python train.py --num_hidden_layers=8 --hidden_size=832 --num_attention_heads=26 --num_key_value_heads=26 --head_dim=32 --intermediate_size=2240 --vocab_size=12462 --hidden_act="swiglu" --norm="rmsnorm" --norm_place="pre" --norm_eps=1e-06 --positions="rope" --rope_theta=5450.0 --rope_fraction=1.0 --qk_norm=false --attn_scale=0.177 --bias="none" --tie_word_embeddings=false --parallel_block=false --init="uniform" --init_std_qkv=0.0165 --init_std_o=0.0 --init_std_up=0.0165 --init_std_down=0.0 --optimizer="muon_variant" --learning_rate=0.000944 --lr_mult_o=0.814 --beta1=0.9 --lr_head=0.00615 --max_grad_norm=0.5 --warmup_steps=200 --schedule="wsd" --decay_fraction=0.779 --decay_shape="sqrt" --final_lr_fraction=0.1 --batch_tokens=131072 --max_seq_len=1024 --doc_mask=true --train_tokens=1575000000 --max_steps=12017 --dataset="wikipedia_en"
MLP neurons of a small language model. Each row is named by its layer, matrix (down: output weights) and neuron, and shows model dimensions 544-639. Each number is 500 + 25 x the weight over its row's rms, rounded and kept within 0 to 999. Numbers have three digits each. A neuron's up and down rows have the sign that makes its largest values positive.
Before each neuron's rows, "raises" lists the tokens whose logits its output raises most directly, leaving later layers aside.

raises: " himself", " his", " wife", " herself", " His"
L5.down1010:466510514525482472459504478462516496501464493466534515495471460522500508527518482440513498517532528492501484506470504533473529508497496454494442507496525492525497498474534489454485514496498475512540526466483524499532471506521520468524511473479537475475510486552530518536462511507516499520

raises: "oster", "oms", "ington", "acks", " its"
L5.down2131:516499531530471463508482495536500509530550465468485479495516530498542507468506503546484469500466492527548480468543491462534483456467501479468525538523527505479514458493483505499467487542513483475555541534505496485513470462499468512471507500527531503458461517462449531498521483497531469455

raises: "ka", "ii", "ata", "ically", "ih"
L5.down169:493467491520506452528514530505502507466471491527508514510519505500484493544496497529408487513524474486456488510514524434477512542549494461501508486476479509493505548494510515502522462485528496503452485509491474530481447481511507522476518502530537541477488503487483483493556499477498467491

raises: "ces", "eb", "ism", "ational", "ership"
L5.down1813:494494483519527535484530498496484541494571527496541532532507505465503556518506479469498525515465483523491518520467499523484465527516515499502511485492489507495525539495525540485483542468443490485514529506504507473471482514523491487468460506516535466475477493538492496482490528502495497494

raises: "ae", "yn", "unn", " Died", "ug"
L5.down486:472503503535524511493511478482490489484512496526445569488480522533504514499545461505481535441511447500484488494484481515502506498495470503458467511473497511504488514497489504502484517505490524511449503524529546478482471480467465512468482499551529503469485502538456502502510518471440456467

raises: " college", " graduated", " College", " education", " degree"
L5.down59:493496499479496503528457476512494504519462530539527489487424506499493514521528461477476517476500483504493508480524466458529484488481470473482517494515497514525534537475551474476537486531526528496482491485504454521492530518530486469482457545508492480508434547509509453488516500488527470464

raises: " nine", " seven", " eleven", " eight", " four"
L5.down1889:502518497496502486517516482477496470486544462488484480504500500478499517507453533446505503522480466497496491486509523487463509558505486522518508522492495483471459541519510507515488529477539526464545534506477533497435467510494494484515501546542470487499460492483511503501486507442498521489

raises: ")\n", ")", "),", ").", ");"
L5.down451:484490524499454484475490487503514509478494531494457460480498506490523478481511518529481479457538490486491484511505532503457515468514516523470507511491507491487560506515537476484538492458469474517491470515482450510521476525494530459521496501530504543499492464500513529490493498505491498486

raises: "al", "ally", "ale", "ality", "ume"
L5.down1923:460510504493463540560498504524519500473510490497508527517499481547532497504506535525495498506534504475531532519515522470442557492538461498474482468535466471493500482517514525509536484471486493518513525473508484481484529485557466498479554499492472479468497479482490446438474502508486515541

raises: "ing", "ed", "ember", "ving", "ow"
L5.down1109:503512511491519496499517516476508530520477464476510529522482530469527504526534503492433491482454505525525530479547461510484503536471484493466543521499499510506469497440536465509470528501512509531507472503464464508493504504475472494494509534524507477515507527490473505487469491485544521509

raises: "'", "v", "’", "ve", "w"
L5.down1316:461525476467476487520465509494500517539501541503489490517477515490487496510543485510490458502481511485456515498510495496522494483500473477503484467475533488513503544493462518517492502546513500505505483541462507559480514493481499460485470487543507521510478484481526496518520499492465528498